{
  "rope_fraction": 0.25,
  "qk_norm": false,
  "init": "normal",
  "init_std_qkv": 0.0203,
  "beta1": 0.9,
  "steps": 3079
}
MLP neurons of a small language model. Each row is named by its layer, matrix (up: input weights) and neuron, and shows model dimensions 0-191. Each number is 500 + 40 x the weight over its row's rms, rounded and kept within 0 to 999. Numbers have three digits each.
After each neuron's rows, "fires on" lists the tokens most often at its 100 highest values on Wikipedia text that the model never trained on.

L4.up373:502570487512506443556480475486500525563501461459509504428520555550496484462466568550520497536525513522537524475501475495546522471396544466476485511470467572476536497519488462503472540578445474445458544519491554476548445486517541471566520533505503417496445446578498538479567457504469454451543508491421502535491494422441508472506500504527514487470464541394456473448518554567465455546452559495558473428540509502508432506472470585531539468486507468484460559576569534493403492505497532514510488538516505476488452465504542459492481470533406559524495568487503485491536465479573565502
fires on: "et", "it", "ach", "g"

L4.up367:482486424599465530548410527519472536469481515542536504477429576514426498535446509541507443484472512461488494488488515533417546531475466491534472574515566450552466462491485492456480540522556523510584513607472496516471533447518510552551496531517518467523557444538538496479511442492480464527398452471530547490484520482546458467475598483463454487485442487504480497438548511498471446415456484556459485515452512505453501533564485483537567491488465481496475544475447549503535507587477530588485514494530454566554493566449490482442520463525492452457487472488476500533520487569495488567
fires on: "s", " s", " S"

L4.up351:534545522542472512455548477563526545482536552496509460536461551477557546456522442557534562509485482542485505489545485496529570516475476528494519569512446504570488473446457538463519499525495490513515440549460494481483493471461479482486413493531519487513458488471480508472550468520457501483617548457570520499462450483433486497553446442495514463629494457490517482474547519451487505472483517546509502564475458564457385516611583526471503467527532434526479524503504546483458506516491514469519492457520449562478574443562486570445405503461540497453471497484474470523522429441510480532
fires on: "–", "f", "-", "if", "ra", "ay"

L4.up87:463455471533443489488511435427483555435435523476412540507459493496484512452527454507571511516481496561529471518511449478470421546499515510452472522488512522475504450489459510484599487515523504454442495468490472467546513490537573546497507535497506575476488467461516522504457464487501482474492521534499556499503441488437545466471562508512558534502445413491467501569520474570570569517479578515473553573482570467529558512516439512483557587476541418481436484502482580527524457526460525442484545533598535440465484471498476520488528529486552450567525468581433503461552510495500508523
fires on: "ic", "al", "ed", "side"

L4.up129:456510420508551527552489484474509526473456531481495452488527445516541547493461428483504504510548490397522463458495498499549437440544529488576571498493540520501526443490491582563534477520494499506561433527563544566567494480479551447439485482487462537524467518450471512576480513492509467530524543522473464474445494455511490503499532549436569413559547529523544474494495485546505483535509485519502489506549526409492432471441467555564561564433475437532453501464405570501596477525532457454416540496476477489467510481490523574493498467554560506472496506510477452511533502516508464455
fires on: " |", " | G", " | Team", " Sc", "| Party"

L4.up709:448516506517519465519456543527530456485552492426445586482494537464503511547367497459394607454546550495530478495448510533481503484490471492491477470511419507489489512547475503547551445530490470544555434589511508511507506564574509508545510507525451450487499471516521507526438460484538500551491480483545545430543456531541431481499535559507505515442539477533466503466512530508477525519434512413528512482442502528495440474472409600498455432464494540448514538532498539534526500498515474536513505531518523523488478422552469459517534547516495508498606439511461532490470511449489570455
fires on: "==", " ==", "ri"

L4.up251:485563559529498475529471449582467493508567562466520455492549437488449469467551487470542582487502549562522491513536551518488411498453483483462513532539496482556528435543485632527503453485547499587450452523453463493554549495430495523453474499491515471549403550521455531526520509516501472439453524443518473513493476566526427463509396463553469422544459455457523527469542507454520489461532501497495453464480516532520493502550584529463529489458518547502418549488531544517498524519427535495503576448521465515469521465539497545462488507497456494437529470479494559527542477480503529485
fires on: "f", "ag", "b", " inf", "ay"

L4.up633:503504497541438506533494558551469477560527460471541496492506431572491501489522504474523550460526494444510540539503445565469473462549526492497478460531508521423468477450470485446496486472507437500482497482526519468453542510544506498511512484566490417507491511525478496518447579508560513515460440549490452482543513542495485545448477467482422564485437525514464455482466613529587446454511481623476455498544479415544509504522506510550521477512493419498513468516508564561450439461496505456470604470447484456565527485462571505540420451529480537513564458473516490547540547447531518558
fires on: "il", "is", "ag", "ac", "ak", " not"

L4.up277:472390546572504503521460505502516490496435529529484467475519494478450445547541485530463523514509577463464516498566447464457569520482487454513527527511505467506454468487503446478531439543494479560483530472521516493416476550549507523483482509492385560549441517504529485522560404461580476507540516514582416442542501513519466467580485516529496521554427511520416445419492559508513491515475478439489534504442528496539581488499450538540476516540468549564542467499494500470548504531500591497463555467520481479526507541464416462522550525503522456459507526501526503453484478554501564428
fires on: "r", " gr", " tr", " br", " Cr", " Tr"

L4.up178:550479564501473543445457481528478454489471520478477500511569417515414558535549518479473536467514428500494429575538547547426429512484460483429525457509491519498521485446510489442470483512508585525441575475501519544509446447500534506503527587571530553545460510511482499583515503496466522442436467484514469489470555459518561503459499515522543517488469532486558536470498585481522521454552528477517483459463509422571504481510451415486613563519442463467473422489478518494543469529481552482490538490533532554461498432490514566542523529477494442458496475500502471519490538541513503582
fires on: "il", "our", "ag", "anc", "p", "all"

L4.up119:453493495552455534510536517548431540439502419474500488462524523445561531516477513482487477531512509490501520507499481528506591467527445562507492549473526499519506508509418566482532461527474444489495539431546413461418518563509477393498526492504499465552512459489443538482488552533517490544498477551466438557468543480440532569466490529541520585434485490499512486458508510537535430547495492524494582560486494430527492529412448529509482435558540476522569520553512542491432419481443477445478515485466539540438553478476508451552457554506571527490500462468548509503505438507547546537
fires on: "ist", " d", "j", " play", "-l", "b"

L4.up623:481435487486491516550514451494471488511503475485452538518534485447486605532538441506496525509515484486537550543474478520551416539495548493546519468521519501531423538496459472521500467565483532479458573442469444480534534578478527536404522467445450502506480544516516463527530441458564444317470467440472486424501470520484563454505570456496529479529461483458578545475516470572463545484536449471507495520538527513504510541508511524433536517509527472537467502508562562487515447544527522504461497472540450481499477525403538487489479513472544575556583518472474481523495533510490551477
fires on: "\n", ".", "\n\n"

L4.up332:483481446561476519409517462533480501484477491568482512459492434554528459459454557476427546473456486453505505539463491491429416468535492512525500510556515519446512572505421439515518497458526524432500543484503471485594494555450504513491491534532519529532539491571438516535495485525474521535544467474517483480475529576467498472482466471465480529477486469504496476462479439484531479523467492509565508506523479526542485558543493496477538515501490511489497545458416500642466508518529554489461597541561491479497454442478493436415448534499505429591472492527526602520558595564528482501
fires on: "ic", "al", "ical", " and", "ative", ", and"

L4.up214:486489484506560491454458520473491427385543430510468526506490561504466554540409528473504533469543521534514483538613509501471484491451535528461531461528546517509419530534519521453498561488378458480510518492508535511510536504550545461533475463562490455526541473457529543511517482433453485454517557561454464495394558509466492498454475542463496534467531479511509505517540489458541509487512487500500509423537481535438554424541483518512550465527432496472435497537469507560451498486463550562506453462516531470487538509486593490487426477519513545573425506513480491461529550461574567486
fires on: "2", "z"

L4.up388:462549511499532512507506448580493556406533562550529461500476550536553503487464471455447547592469530488449543427497547571490551506495466459486497507448541532480558451548401495543469532524510522546459489463486525429505538474496537444503441548479458479499522462493519486513522466462555534479505528473483510552499489495420478501494497486462501472519468514521525457442495523474503496559483485555566475496486563423452525471602435512399456478492572520578453524506440517433557454472448598472504523511487513507505513506567510501516506556527491413496524437477540444549518571486472474486
fires on: ", ", "2", " ", " R", "F"

L4.up228:498505506476504504465517498474516495426536519459530506449472471494546493502471478495551495531517515491490543535557514488501517556433504499575558473490422583450463482544494511483522557507501589478486510536495517466497480501513475505504456434562488591570502505493552511532441444582470523448532424555456437509517472483583486459532488472550505545519462458487572417440541555540550573467478448473453517431547476436437499448494573438491442490482521504438480516513462559482507478500485557519491486437540568522543507497476530471503549618529454458561451465484443479467488505465459482573
fires on: " July ", " December ", " August ", "z", " October ", " June "

L4.up254:405471469517444483505488486531549471476499523504505495517514526482514487518437490519462538553468427464497516496536539527481500517519471550477495516457561502553506549472468571518576411500492498563556484441433542492440559410514536505527507508577509481517487487527506477478516437459497531489461604527445514473554494486425479466497478558464482456457460501432510532472438488527509563546502483509598493503463596432526418490516516495467552576437503458472509453475492527494516447419566578591497532571521440451515512455529515508422525497511533543499498473452474534533540451546499516474
fires on: " |", " f", "al", "ivil", " | G", " | N"

L4.up419:495523529436482528481517480511487442513542455492483535533527589529529555551506464517483536442549511482503575504519482561543452480472500508514506507517492506539521495507460488457477467543507543536502463431525491469500514560511446448447512478454490618554558499430470487538467463472619446410452516413488469440538487480483529467542446477535565523530521455451497565481499466555451536549504467502464465524442455485524521512495599489473569517458519524503476518509504537497509502552524461508534567515550536460512369497427559485443409489431510506556522492508464496527530434496459489535
fires on: ".", "\n", "\n\n"

L4.up42:577491430478499502548431527491523468482521486479531487523478557508507496504478558407475549536516428503522492488525528497449479541549541476514521493505553452507498457517513456413514550503488478542527507502496503498450569463454457488578545388508496496599514549450498505549496439433552521513486483486445475531474486457557527461515486494459519493436434484490528463455510485575550545488587460553454610466584505559451515489535560440455501519486464508451432538463521477544570473478504506466536456492480463544477580536543523479508401495484550515518514482484444488506498526481567435451
fires on: " ", "ing", "4", "us", "2"

L4.up71:489477455510528545476544497602516488480496433500585465513473453494454452554447492518536422482569458521544560518522439547498494446540437500467489450464569394498551483519478547549519554555537456511462529535498495518510471530539499437483470538487398470579507521476534521554611498468498527492504477537510431458417509464528490549536512577540522525445475445447541484527542511479462459543509427501546430446529510464460463518541465497484507548529553493500439483561466535502462500531479492528486563474546501513506510510473538507555468499487504564492518462433458473554495523458426434504
fires on: " ", " in ", ", ", " that", "1", "-"

L4.up364:428500510545488516508524503544589580561490489442508526557441474521512418475507518521528485537479486573397482471443466489490500459487512492504481541521481478471479469590510568451508486481546490568544486506482501569461505505440556489487487503520409475527496413597497532530579482454503528522491484481560555502560462539525535530434441396446462446536467515507450540496520491505560457515488523516470508497500445548461492535533471474471555540500543518570440469460446532425459486516598458473537526447443544521496500475506470502461503425525535560488472555522465514542481464497537455488
fires on: "le", "–", "B", "H", "F"

L4.up535:533454450537465512477539494428454553511503455486560444497486523483546420574458527538496437543510554556491466458466426624501511495519536544543563515510458507519492514533481566489543544526506509565437503520499554508449563535496517533450451599540496472471490489490501481435528493478483483504478542484514442441547450533542479454519462499429445518477476476574576528498575516520405460509447484516425458410558528423519495484482502473499430587478483530497509505538499520497481454513497499502487549459509452511504499557500512488497449534540543497506401450538521448540503427496527482467
fires on: " d", " s", " D"

L4.up68:472535514527441535446513573534499434578502491507477454440466540490555473458546446428498533544517514488531466527468434520481484525468445550522490520444488548489572457488456556414573481526493509485444546485591445473527489548508496416477510513544529493520484449554494476499534445437473528495541491581539451444510498461463536553452470522466522517485501527462482513532458491529473432465518548529494519519461536530455497544490459513599478445581596466473543585479501504431427522489531522486471448491535407528490525476493561521441549514480556495543502565477538523484452563469491478482
fires on: "am", "est", "g", "en", "hest", "i"

L4.up304:495442491503521596606510476492466452512527460496454486510515536436525607560489481512503501494471475486533532521485499531528461490490542459519489463503501504586470577511495459508470466586448493510484522502450484492550569618474518503423464464470396522525507557494549464536506474486541465304457485505469472475496453508493524461478549453508559509461477469514513512501535462537490512514518476489519485510521501509477478529485529522463519536551512511508442505494534531490491483464469502489483502499547465485520469513394560519432444572516511587560568436434460512520519515514457515555
fires on: ".", "\n", "\n\n", "s."

L4.up334:437510544514592505443453549557486482557547562581523518571514500481531453506532489367493574462538513502558431487487488474550540521468513511566475467434468439550513503480442573444473561459483489477535433526479523487519500466499462442473505504541457514503497478558501499488473497482482527462472508539517539550545515534515449466539425391455480471519499446493475541529499479490529507478501506479462544490480458542440505560494462461499547491526580470510455518529491513434500519476574481527552467476632551509508463490425492501455502446497505482479497488507460472539510528622466545470
fires on: "F", "one", "am", "nd", "en", "ird"

L4.up352:508520524536507519484515509460550502476478491538523492495511456493483503536446386506534432432431564444466555491503462505455529567476510501392511543512496486504518553521446534465445502480533499501577462444450551540490561430510492489500496491476515579566524496530560484462548554454508467434454564495525474471542546523456542489500543502452510438480497494494453520551503498512540510529503494417488517485529524480556539498461435473574573551490506501549444540514459420490589481552464460500566562505493474526491471469480466456412525482538453488575421515537504590468498475456535551445
fires on: " gr", " tr", "r", " Tr", " mount", " Dr"

L4.up723:494525530538509509511505525479428455440570507419455552522501501474472561459434497423507473525492536460544533486501383499537493468530560483468504534472458504475559482637418508511549482507489554492524476436463452517518576475568529445542496532502476460464466511490550454486475470498558459503480482557502436511500467450454538530492558487525466492504524495543511512561532572543505450451387500517506531509497549462538492483476486476544495471565560442558458596531495480505541475523441430483513539465526504492553424476481507539505499493529566520470510479467482548477563505435512557436
fires on: "==", " ==", "===", "s==", "ug", "on"

L4.up528:502474516526523552503464466472467468491407549466504469506507518489538529513562532484496491518538481519490570479509501462410494524502496599565556481439490466547461585467498492481481496509491464540511437481505485512482545514529456464433526495542457448471480604469455441521525515514458469463504524547609444474498432545535587447481476462495473526526466490516566498519570483528490502559441506503476484541494463454539494497528564461461496484450480506551512512490475500512442484509532461512443556419540432540539461499386580522493494584522503550502557516426480519567538455543465421537
fires on: ".", "\n", "\n\n"